Part of a small language model's weights.
Size: 13 layers, width 448, 7 heads of 64, vocabulary 32000.
Architecture: RMSNorm before each block, rotary positions, no biases in attention or MLP, untied embeddings.
MLP neurons of a small language model. Each row is named by its layer, matrix (down: output weights) and neuron, and shows model dimensions 298-425. Each number is 200 + 30 x the weight over its row's rms, rounded and kept within 0 to 999. A neuron's up and down rows have the sign that makes its largest values positive.
A block is one neuron, or neurons of one layer that tend to fire together. After each block is what it responds to, as a language model described it from the Wikipedia text at the highest values.

L7.down107,169,164,234,250,248,153,210,177,222,201,204,166,205,223,192,182,186,225,273,194,242,210,216,152,235,152,206,197,243,144,175,163,196,182,165,166,188,225,197,245,245,188,203,168,247,212,185,182,253,220,188,195,202,187,188,229,156,221,208,163,228,164,225,192,186,200,185,252,214,190,188,166,229,217,191,224,203,186,210,132,209,184,211,216,195,261,161,191,226,222,262,203,225,188,219,224,179,189,152,188,215,193,171,232,223,182,202,180,157,182,207,194,205,183,216,199,223,166,204,147,183,231,190,305,204,198,232,187
L7.down282,208,230,172,222,213,119,188,198,231,201,214,172,213,182,182,202,206,226,285,187,175,189,216,219,192,124,187,151,166,241,226,239,178,246,226,196,223,219,284,236,168,186,177,207,196,190,196,137,202,214,111,267,202,194,152,194,179,207,191,215,204,192,171,182,210,136,206,156,163,203,200,220,213,203,178,157,196,153,209,179,181,206,198,177,233,188,220,195,224,186,224,231,227,212,267,224,228,223,190,154,188,201,212,214,257,188,162,227,164,218,150,150,141,175,204,182,158,219,228,202,180,221,234,194,168,154,189,180
L7.down369,241,194,175,205,173,218,159,165,216,199,218,167,199,154,203,233,198,170,168,192,214,189,163,182,209,237,169,169,231,204,174,213,202,229,199,188,195,218,202,189,246,223,213,228,226,197,189,202,197,201,121,179,182,204,155,200,198,255,204,205,235,153,204,232,217,229,210,182,167,173,249,220,228,191,246,173,204,156,225,189,205,181,240,165,168,187,194,214,146,150,280,177,242,206,205,307,263,192,248,205,164,198,190,163,222,182,169,248,200,227,212,181,179,173,209,188,203,187,261,193,270,245,187,177,197,247,205,222
L7.down483,193,249,247,194,181,231,241,139,241,172,204,235,242,185,162,216,196,191,203,191,248,267,231,228,196,189,183,249,234,211,224,237,174,224,180,244,241,191,154,186,198,236,207,238,166,256,175,187,188,164,180,152,235,184,219,202,273,191,202,194,220,181,170,234,161,220,209,185,192,199,200,210,194,289,164,207,171,254,222,159,191,221,183,218,161,217,249,211,241,169,251,224,171,243,234,181,231,205,206,230,198,179,180,177,197,206,250,179,224,184,185,165,154,188,188,180,200,205,207,193,241,206,188,225,188,254,202,242
Responds to: Long ID number endings

L8.down1088,238,227,158,218,194,186,222,222,261,219,173,106,177,204,190,144,198,204,180,231,185,172,205,243,193,219,192,196,225,210,198,250,160,177,135,217,202,181,222,137,200,207,162,224,181,209,173,213,218,205,197,191,240,186,236,256,212,228,214,173,191,184,176,203,153,201,250,207,264,150,178,205,275,154,223,178,242,193,181,209,241,209,219,202,184,164,153,232,210,154,203,167,182,251,272,192,289,234,120,216,176,201,196,228,185,185,190,224,258,199,215,190,176,199,187,178,181,176,212,204,232,212,214,210,149,169,202,223
Responds to: Span-closing tokens

L8.down477,212,178,188,189,204,196,187,223,224,191,210,170,204,205,218,209,212,185,206,208,196,227,187,171,189,191,231,164,243,244,243,233,158,239,172,166,214,193,226,217,252,248,139,150,217,227,180,207,195,184,245,214,230,172,226,260,198,176,223,158,162,210,235,184,218,206,196,175,218,224,211,210,259,187,191,208,132,182,192,177,179,147,239,171,181,219,106,244,167,180,200,168,224,165,149,259,174,213,185,165,209,203,178,207,257,169,181,182,197,197,227,178,171,190,241,202,192,156,191,220,209,203,234,135,207,204,230,143
Responds to: Ends of headings and captions

L6.down90,197,233,217,235,182,234,219,193,193,187,223,170,283,196,187,232,240,173,192,198,166,200,161,150,176,212,214,158,237,234,187,209,182,197,170,228,203,209,262,189,136,192,229,197,200,198,143,209,224,180,194,174,219,174,205,232,167,244,167,186,204,189,234,188,161,162,201,201,180,208,237,212,201,211,204,236,199,180,184,171,147,127,233,222,230,193,242,189,222,178,209,151,198,217,178,194,157,247,226,189,237,193,181,154,198,278,180,201,151,223,160,203,194,191,173,177,184,227,183,265,222,200,187,179,150,192,206,222
L6.down237,181,207,211,215,188,249,166,241,178,205,173,245,204,211,255,225,167,136,194,192,187,197,177,256,203,231,218,206,179,172,196,202,199,193,218,168,167,234,257,186,200,189,210,175,154,203,257,227,192,179,148,226,159,141,205,227,229,182,221,280,197,210,221,237,241,201,193,169,138,184,235,220,192,190,270,248,190,259,195,201,208,198,194,140,216,235,227,169,208,179,243,218,221,222,201,212,174,215,224,161,188,188,220,196,186,246,238,187,243,166,204,204,271,205,177,192,213,234,212,193,213,251,163,197,152,256,221,207
L6.down283,214,209,171,203,195,193,208,242,229,244,189,171,163,217,168,218,194,187,166,184,187,211,197,166,171,163,256,210,230,234,203,194,175,171,212,199,219,210,222,199,209,177,195,230,232,178,252,229,215,219,169,208,214,199,186,206,221,188,182,197,220,214,216,234,171,179,167,253,191,209,233,173,161,233,168,217,229,198,210,145,186,201,132,236,277,191,117,167,223,187,219,195,220,187,199,171,215,192,191,171,160,201,257,204,239,178,211,233,209,188,242,253,199,238,247,154,240,168,220,246,206,153,188,228,178,231,222,233
L6.down285,189,203,154,178,171,209,144,178,221,228,188,161,162,188,212,181,199,192,201,200,225,259,187,175,195,252,168,202,179,254,254,186,176,194,242,228,184,239,227,151,182,156,191,175,193,169,163,205,210,236,145,204,163,167,168,229,198,202,179,244,195,216,275,177,202,157,148,171,223,222,159,195,208,213,202,173,192,204,236,210,201,184,192,141,247,252,187,247,212,165,188,180,199,221,207,210,232,220,208,171,193,194,193,156,235,222,177,247,229,176,252,141,188,207,258,170,217,189,142,177,246,167,190,147,210,240,178,186
L6.down439,212,196,210,168,214,192,180,159,180,210,230,187,161,147,171,159,200,174,180,201,134,282,206,154,176,232,197,231,122,170,200,238,212,213,235,212,238,218,195,180,187,176,207,163,160,236,221,172,184,222,139,193,197,205,193,202,186,194,192,184,206,185,207,227,214,185,137,213,176,237,207,192,236,154,196,206,192,175,215,268,256,160,219,208,191,218,235,191,205,148,180,168,201,165,201,225,220,168,235,219,225,182,219,199,222,170,231,141,189,206,240,229,207,167,148,174,226,199,187,200,203,226,187,173,195,225,218,163
L6.down475,210,205,246,233,157,195,213,175,215,158,144,167,246,158,219,249,192,227,228,236,209,181,221,176,231,254,165,174,180,229,160,218,207,161,204,171,209,207,153,190,193,190,181,177,191,144,204,211,190,240,183,218,212,190,135,230,155,207,236,176,242,197,208,241,143,111,181,180,181,211,262,207,187,214,187,239,205,240,206,194,166,250,227,192,204,137,203,201,203,213,143,178,227,194,177,193,199,169,157,144,233,239,203,226,227,173,171,170,199,212,245,166,240,192,227,199,170,182,167,172,146,210,191,221,234,209,193,228
L6.down490,199,184,203,223,220,216,196,172,195,218,245,220,189,232,239,152,232,215,194,202,191,234,202,197,164,188,188,191,170,148,208,204,227,194,184,202,229,173,191,193,201,204,154,185,268,216,238,155,208,237,209,172,221,215,233,217,191,180,158,186,193,176,213,188,196,191,219,198,204,136,198,210,179,218,211,150,203,220,239,185,208,138,188,167,282,227,232,244,183,204,174,203,274,186,144,145,192,226,184,210,210,184,228,216,247,231,215,214,180,196,197,228,177,241,194,166,205,123,181,129,206,210,239,212,208,197,252,144
L6.down655,219,180,246,215,241,199,200,187,123,185,198,195,188,147,241,166,169,122,166,260,233,216,190,180,218,197,185,163,186,214,209,209,229,210,229,198,132,186,193,205,170,190,240,177,245,182,227,208,166,220,221,228,213,257,232,180,190,186,235,174,214,215,207,175,168,154,217,244,199,193,265,228,181,222,207,284,191,209,205,261,224,261,268,223,149,267,187,168,206,251,230,193,224,190,216,173,188,204,229,226,201,181,214,215,158,226,201,155,219,215,174,206,197,211,210,221,207,154,196,229,169,254,242,149,210,177,155,175
L6.down762,203,204,216,200,270,183,196,181,204,233,245,221,189,164,149,209,205,212,210,257,229,258,231,171,209,168,219,218,205,195,207,175,166,219,183,239,209,215,210,204,132,171,210,170,205,226,225,240,227,187,201,127,201,203,182,229,220,190,220,251,139,186,260,250,196,233,249,243,139,233,201,216,233,238,171,187,190,239,232,213,168,213,210,264,221,219,237,155,201,213,173,240,180,211,181,172,222,149,239,223,184,172,213,172,118,189,181,233,258,184,212,197,195,230,160,235,210,139,147,253,220,229,200,202,199,195,196,208
L6.down896,193,175,171,154,184,207,191,212,195,258,132,166,204,185,192,187,199,198,164,181,209,192,199,216,181,234,192,246,218,226,206,208,201,231,195,168,242,242,184,184,189,202,176,188,234,158,231,227,228,190,198,203,248,179,216,197,181,170,233,166,175,222,140,227,190,264,197,139,219,199,164,197,173,186,233,158,162,200,171,144,206,195,215,214,281,179,260,226,186,176,198,179,177,170,229,178,153,132,238,248,210,239,234,217,191,167,207,250,207,272,173,147,214,208,211,159,213,148,186,246,225,208,216,226,157,184,168,223
L6.down950,187,226,179,190,128,197,243,196,214,167,233,225,176,146,156,239,170,192,127,139,242,167,171,138,200,213,182,199,154,229,232,153,156,206,232,155,179,198,167,228,116,202,201,206,156,261,211,96,170,249,224,239,220,192,197,208,184,215,204,144,223,159,195,193,222,220,274,175,200,223,193,174,209,189,213,181,225,196,190,191,206,201,180,159,209,228,192,172,229,181,186,223,193,236,205,206,161,230,213,179,262,192,221,222,129,152,221,147,186,236,192,199,175,237,209,146,230,192,211,119,205,146,184,214,190,148,157,271
L6.down957,216,130,233,174,208,170,209,170,204,185,165,231,210,196,207,212,169,207,173,159,239,141,193,198,204,164,220,163,207,230,184,178,225,181,189,227,184,213,186,206,177,265,196,217,157,208,230,208,198,199,165,192,232,201,199,183,187,207,191,169,185,227,234,229,189,224,173,190,208,213,195,244,190,236,259,221,236,228,226,221,151,175,192,186,239,211,176,214,200,212,270,185,192,173,185,186,198,198,233,203,218,182,161,201,236,218,271,222,174,252,179,217,241,226,157,216,191,159,203,234,253,211,220,173,186,192,233,184
L6.down1002,191,152,225,199,260,202,158,209,196,242,205,213,207,198,200,204,175,220,237,204,201,204,183,187,242,167,218,157,213,184,112,156,267,207,206,161,224,171,131,235,154,209,192,195,231,204,227,185,232,192,149,205,188,198,271,229,180,193,229,210,198,154,217,203,186,217,194,165,219,238,163,213,202,188,227,175,202,227,195,115,200,189,191,149,208,195,187,126,150,161,177,204,246,234,169,216,223,210,177,215,138,234,227,191,247,220,194,185,242,187,165,190,256,152,216,241,205,231,214,219,203,186,190,207,212,175,180,221
L6.down1103,232,197,175,145,231,162,165,230,224,150,181,206,226,134,187,181,186,209,221,181,170,167,169,202,201,250,251,198,230,192,205,223,178,217,164,188,215,209,157,230,221,188,199,207,231,222,226,213,213,208,165,179,188,209,231,231,206,227,232,175,222,222,234,244,225,185,163,217,231,189,209,222,218,187,285,177,253,179,163,241,204,204,248,151,200,242,182,176,169,174,241,206,192,229,225,174,223,218,181,221,148,184,212,183,213,179,287,194,215,177,255,227,210,216,277,208,204,207,203,261,171,206,191,157,237,201,151,207
L6.down1180,229,203,198,227,180,190,269,215,210,186,222,226,180,218,247,155,183,213,212,217,220,192,145,192,220,201,227,174,185,162,254,221,215,194,219,240,182,217,240,178,182,179,187,191,165,207,205,165,180,205,272,215,171,244,220,184,243,182,204,221,210,165,187,148,223,201,199,211,220,181,226,199,206,188,206,220,213,181,199,196,175,175,218,240,249,230,179,202,242,228,246,205,143,221,244,145,269,177,227,218,150,189,221,117,201,214,218,185,215,202,204,186,211,234,226,199,201,224,200,165,224,225,242,205,200,196,216,171
L6.down1211,232,206,194,202,174,202,178,189,264,202,202,225,177,207,227,245,166,227,183,192,180,244,187,229,183,196,220,202,184,204,195,217,238,220,256,191,226,166,235,179,191,216,188,233,230,223,194,201,206,209,232,207,179,177,187,241,233,218,207,175,182,191,196,217,159,125,194,188,190,136,223,268,217,159,221,237,208,179,194,231,162,197,162,233,251,228,209,207,223,211,230,169,237,228,188,191,175,170,169,208,200,221,202,220,229,185,215,148,193,184,236,188,228,178,177,218,160,228,160,193,199,161,211,188,208,240,206,201
Responds to: Coordinators and title-line breaks

L6.down31,216,176,245,190,182,190,219,229,165,191,225,210,268,220,197,168,202,228,216,274,224,209,161,231,176,198,228,233,168,245,245,198,206,125,169,206,244,226,233,205,226,232,241,158,176,192,210,188,164,143,213,227,164,159,188,216,219,179,165,196,224,139,168,154,185,212,212,170,213,210,190,203,244,229,209,215,205,167,206,201,271,235,208,130,164,212,263,137,215,166,249,227,208,273,139,189,164,218,191,174,227,189,203,195,221,209,197,206,185,203,191,188,240,160,153,178,167,210,207,150,249,174,218,215,181,194,216,180
L6.down38,215,209,136,223,200,231,202,173,221,163,231,203,223,184,160,174,213,210,213,238,270,175,217,142,231,204,208,186,144,168,220,227,202,193,160,141,159,204,219,176,165,193,228,209,241,164,208,191,242,209,178,178,198,224,177,201,223,195,158,173,146,210,211,214,231,172,227,211,203,210,201,212,191,152,248,176,154,218,138,202,203,184,206,221,199,214,199,230,250,259,198,174,134,254,211,258,142,195,153,171,198,181,192,201,231,137,231,201,198,198,184,221,156,206,185,191,254,168,239,192,190,272,151,204,227,248,182,172
L6.down72,199,286,188,186,232,218,165,192,151,228,160,238,153,237,242,195,268,186,164,187,224,219,201,244,224,204,204,158,210,237,239,194,211,166,228,210,220,207,154,156,202,143,214,221,215,166,165,227,187,169,188,161,191,200,182,228,210,201,194,238,196,191,182,206,185,144,212,178,222,206,177,204,163,245,196,187,160,193,200,205,247,185,244,263,178,206,229,247,196,215,216,205,213,215,208,183,170,192,182,153,162,221,202,234,129,191,198,254,209,194,162,149,185,221,204,182,216,211,170,224,184,169,188,180,213,240,180,175
L6.down280,233,178,206,149,234,227,193,199,181,168,200,220,164,251,139,132,220,184,212,193,234,200,199,166,225,195,204,182,244,157,210,218,199,220,142,193,216,212,236,182,230,228,152,190,176,149,212,204,180,222,243,215,175,208,183,184,182,95,193,186,211,151,177,186,234,205,205,201,189,206,251,202,185,180,204,213,184,213,128,160,176,203,210,188,249,220,238,193,186,207,173,172,231,179,258,204,182,245,175,213,199,219,272,176,239,191,206,205,254,195,221,126,201,197,203,189,230,179,215,172,236,183,241,191,165,220,167,195
L6.down289,191,122,215,224,202,169,152,232,193,198,228,149,197,190,254,194,179,216,189,218,226,217,206,148,145,221,235,188,184,212,185,167,188,187,192,219,227,106,178,209,207,141,186,240,207,199,205,251,235,227,139,193,163,214,193,198,185,198,217,219,230,232,171,208,203,198,221,136,143,257,178,203,184,234,245,173,210,181,235,162,162,175,197,126,217,198,230,229,214,189,262,156,209,237,240,180,172,168,166,198,227,187,174,217,194,200,211,205,194,219,208,193,178,173,260,218,169,211,165,201,174,231,189,153,166,163,161,180
L6.down455,183,186,185,207,241,216,202,221,183,216,199,226,137,220,213,152,181,204,230,186,240,201,175,163,169,245,176,177,198,264,240,170,191,134,196,208,164,207,257,242,197,196,149,212,264,187,226,214,216,208,217,157,210,225,194,199,204,232,140,241,214,241,177,194,231,225,187,247,207,195,192,188,192,183,207,220,192,129,241,151,221,175,222,220,190,185,178,238,205,197,203,197,175,243,174,198,217,190,245,184,205,211,167,175,218,181,196,193,209,200,212,163,196,188,154,215,194,236,161,222,224,196,238,187,232,188,180,190
L6.down574,223,222,198,262,194,205,154,188,256,189,152,190,149,181,185,180,157,230,180,244,211,214,164,171,151,244,176,173,180,221,217,239,132,229,217,177,250,174,261,206,182,212,198,229,246,153,175,210,227,235,206,199,228,185,155,204,165,198,183,188,259,184,217,214,184,159,202,193,160,205,150,245,213,172,166,206,192,200,243,223,131,186,218,192,176,268,192,278,152,258,272,254,180,201,222,216,156,232,238,166,199,187,214,210,205,158,208,155,231,210,195,209,151,256,192,152,204,214,194,157,193,137,189,180,276,198,177,190
L6.down743,209,223,184,161,209,192,191,180,213,187,189,166,178,210,194,194,213,204,211,252,272,148,205,193,201,213,185,199,213,170,151,178,230,231,171,154,137,165,190,198,205,158,190,190,211,157,193,194,249,213,241,247,204,183,209,200,160,178,178,208,244,181,160,167,236,164,214,214,222,206,195,276,211,156,210,188,174,219,210,196,183,232,183,244,186,178,196,187,170,214,229,262,172,196,188,196,235,202,164,184,248,243,159,209,223,160,164,226,194,141,195,188,187,207,222,196,243,231,133,249,227,170,190,220,222,171,207,194
L6.down770,211,138,154,167,234,165,223,224,233,194,184,201,181,202,252,149,237,237,174,184,237,196,171,217,232,236,278,181,216,196,160,188,215,226,229,162,209,222,186,187,245,247,207,176,138,203,137,164,180,232,172,230,215,175,178,218,135,214,232,212,227,204,182,202,227,203,202,195,162,201,169,235,222,207,215,213,163,240,262,199,178,184,174,144,203,194,171,226,223,205,190,236,190,149,182,213,166,265,235,227,163,251,200,196,221,174,199,154,232,184,217,227,199,292,268,206,233,214,131,195,158,188,218,218,172,257,216,201
L6.down803,228,160,187,225,221,188,164,197,204,216,166,187,245,216,203,168,150,259,216,207,201,217,159,169,200,221,129,234,209,248,247,206,179,172,183,185,192,226,199,194,191,253,181,216,178,204,208,166,130,175,239,175,197,113,164,216,259,208,161,222,221,240,191,194,215,223,161,219,251,232,210,209,220,186,207,226,190,209,170,182,155,170,158,188,236,189,230,214,222,215,218,121,203,227,172,179,194,241,236,179,237,197,127,212,244,204,198,242,249,227,165,95,189,198,147,209,204,259,170,207,229,193,174,164,250,184,153,157
L6.down818,213,210,266,218,227,200,236,199,172,186,115,191,131,192,176,190,228,227,212,236,190,239,230,219,198,212,137,220,207,245,212,225,263,192,181,181,189,187,189,182,144,183,175,191,259,217,199,242,206,180,212,202,211,227,201,179,164,195,175,200,240,181,184,211,214,213,213,214,181,255,132,182,222,196,205,244,212,218,192,221,141,171,174,171,224,241,177,212,185,191,191,184,182,160,171,206,199,191,233,248,191,210,193,217,133,190,235,240,187,208,177,176,217,168,184,122,154,229,175,184,190,220,213,197,235,180,211,201
L6.down949,198,209,201,161,192,192,204,163,174,195,175,229,209,216,149,154,196,184,215,159,203,202,189,209,275,175,202,117,170,185,220,226,213,179,176,151,227,201,204,181,169,149,170,222,201,233,192,151,159,161,180,222,179,214,169,149,190,173,221,185,223,210,251,227,176,199,202,213,192,219,195,252,180,130,221,213,243,168,243,101,242,232,188,260,253,180,201,250,254,148,201,157,209,214,264,175,195,174,156,194,188,164,196,166,220,200,183,192,143,169,172,238,180,223,177,189,231,204,195,176,204,191,162,184,222,156,224,230
L6.down1003,197,209,170,234,198,195,232,191,198,246,201,215,155,151,211,205,195,231,130,215,183,194,215,189,203,206,199,179,210,172,175,186,208,180,217,190,179,198,207,198,217,178,210,210,207,172,212,251,195,233,156,213,208,201,208,210,140,183,196,167,187,212,202,157,232,199,182,223,251,243,173,292,203,198,194,156,200,159,176,221,172,188,207,145,197,218,146,196,263,216,186,170,227,254,235,187,240,137,209,174,161,214,178,224,212,215,167,181,208,178,225,194,164,144,219,206,200,246,124,184,242,196,216,177,196,228,215,256
L6.down1117,193,229,233,148,165,206,161,169,200,97,173,219,188,166,159,158,228,254,186,219,201,144,208,181,191,244,166,197,180,233,234,188,178,205,175,206,165,191,212,161,202,191,131,215,238,192,176,138,209,261,195,163,200,234,173,142,158,176,139,154,140,122,255,159,241,220,198,168,225,206,223,185,167,226,147,205,206,220,170,219,166,239,214,251,200,214,195,202,209,234,107,183,240,234,227,207,221,182,183,237,223,190,148,241,218,243,248,242,217,208,239,196,185,193,152,181,204,259,208,221,231,259,220,219,229,219,214,162
L6.down1156,226,148,242,200,196,211,251,178,229,232,189,179,223,204,171,204,157,150,224,194,238,220,198,201,218,216,144,209,146,203,201,226,177,261,228,218,217,226,230,124,229,214,233,240,208,181,242,276,303,206,183,201,188,169,256,213,219,226,157,185,199,200,180,137,213,189,223,196,193,250,160,222,232,210,203,128,183,229,216,203,225,174,187,238,124,188,250,260,228,139,212,194,245,216,164,216,220,204,228,199,202,156,216,190,223,190,189,200,213,147,202,204,179,227,255,216,124,189,228,215,208,151,198,218,186,134,203,218
L6.down1207,230,200,238,214,188,198,172,213,205,204,165,205,139,189,269,203,228,195,169,203,248,181,232,198,183,239,211,161,218,198,224,149,216,211,196,148,208,145,212,208,236,183,209,235,149,152,209,201,195,207,168,222,261,176,167,208,201,251,221,179,231,143,180,162,128,115,168,162,223,204,209,234,195,125,184,139,165,190,195,181,235,181,179,217,193,213,175,185,142,182,209,283,208,217,248,200,228,126,234,189,197,176,197,206,196,211,218,207,176,182,199,150,184,200,191,241,197,178,217,167,172,197,184,235,158,187,214,129
Responds to: Mid-number digit chunks

L7.down594,130,244,172,201,220,179,199,243,191,121,202,216,155,239,205,190,215,208,234,184,208,166,215,197,243,177,205,187,209,223,208,206,237,210,228,233,262,208,192,223,192,191,172,188,207,116,261,241,196,271,212,178,151,170,153,137,218,214,209,197,172,224,171,220,215,159,202,194,221,230,207,232,148,177,219,206,260,227,230,179,230,193,205,235,153,206,211,207,198,159,207,204,237,206,124,240,183,187,198,267,176,229,251,245,217,247,217,149,235,210,224,205,173,141,176,152,174,189,224,234,207,216,225,199,243,191,199,197
L7.down874,185,207,207,259,184,230,205,170,230,131,200,209,306,148,175,203,201,165,173,171,276,185,219,256,142,227,187,178,194,221,202,226,236,174,221,261,222,181,238,226,201,191,221,173,154,246,185,187,207,241,208,176,157,168,221,202,163,219,223,233,193,213,198,191,223,170,199,219,239,234,162,224,160,193,241,188,203,186,250,185,203,166,237,234,234,223,238,200,174,181,154,170,246,183,178,196,201,161,172,216,279,206,226,194,219,271,233,248,185,176,197,160,178,208,185,208,155,211,140,243,212,224,217,158,219,227,260,151
L7.down931,244,177,197,235,195,193,123,229,225,200,186,229,130,217,170,197,185,159,219,184,206,175,252,184,195,222,251,252,182,194,184,197,220,260,179,209,148,166,155,229,218,171,190,196,227,255,204,195,168,203,268,225,217,188,164,216,132,170,207,202,220,209,242,229,235,207,203,219,174,199,204,223,164,147,210,189,182,132,229,255,213,217,150,241,137,170,252,198,194,181,174,216,149,221,155,254,213,246,175,221,206,247,197,241,148,199,207,199,271,148,159,256,200,199,179,226,195,159,277,219,238,201,137,224,225,210,161,172
L7.down948,181,180,172,214,172,176,211,304,253,202,198,216,149,234,227,195,202,160,214,182,229,237,190,242,224,221,128,179,201,152,194,263,194,225,191,155,163,157,205,255,253,190,218,195,191,173,215,188,173,183,239,153,252,163,182,198,212,192,222,185,181,161,132,226,219,216,149,208,160,190,83,214,262,239,237,161,235,170,177,233,215,145,281,154,142,244,164,216,242,198,229,224,167,185,179,194,168,189,162,218,200,219,139,195,229,178,205,239,223,178,209,173,229,184,172,239,214,172,176,203,223,229,201,235,201,196,171,184
Responds to: Post-heading line breaks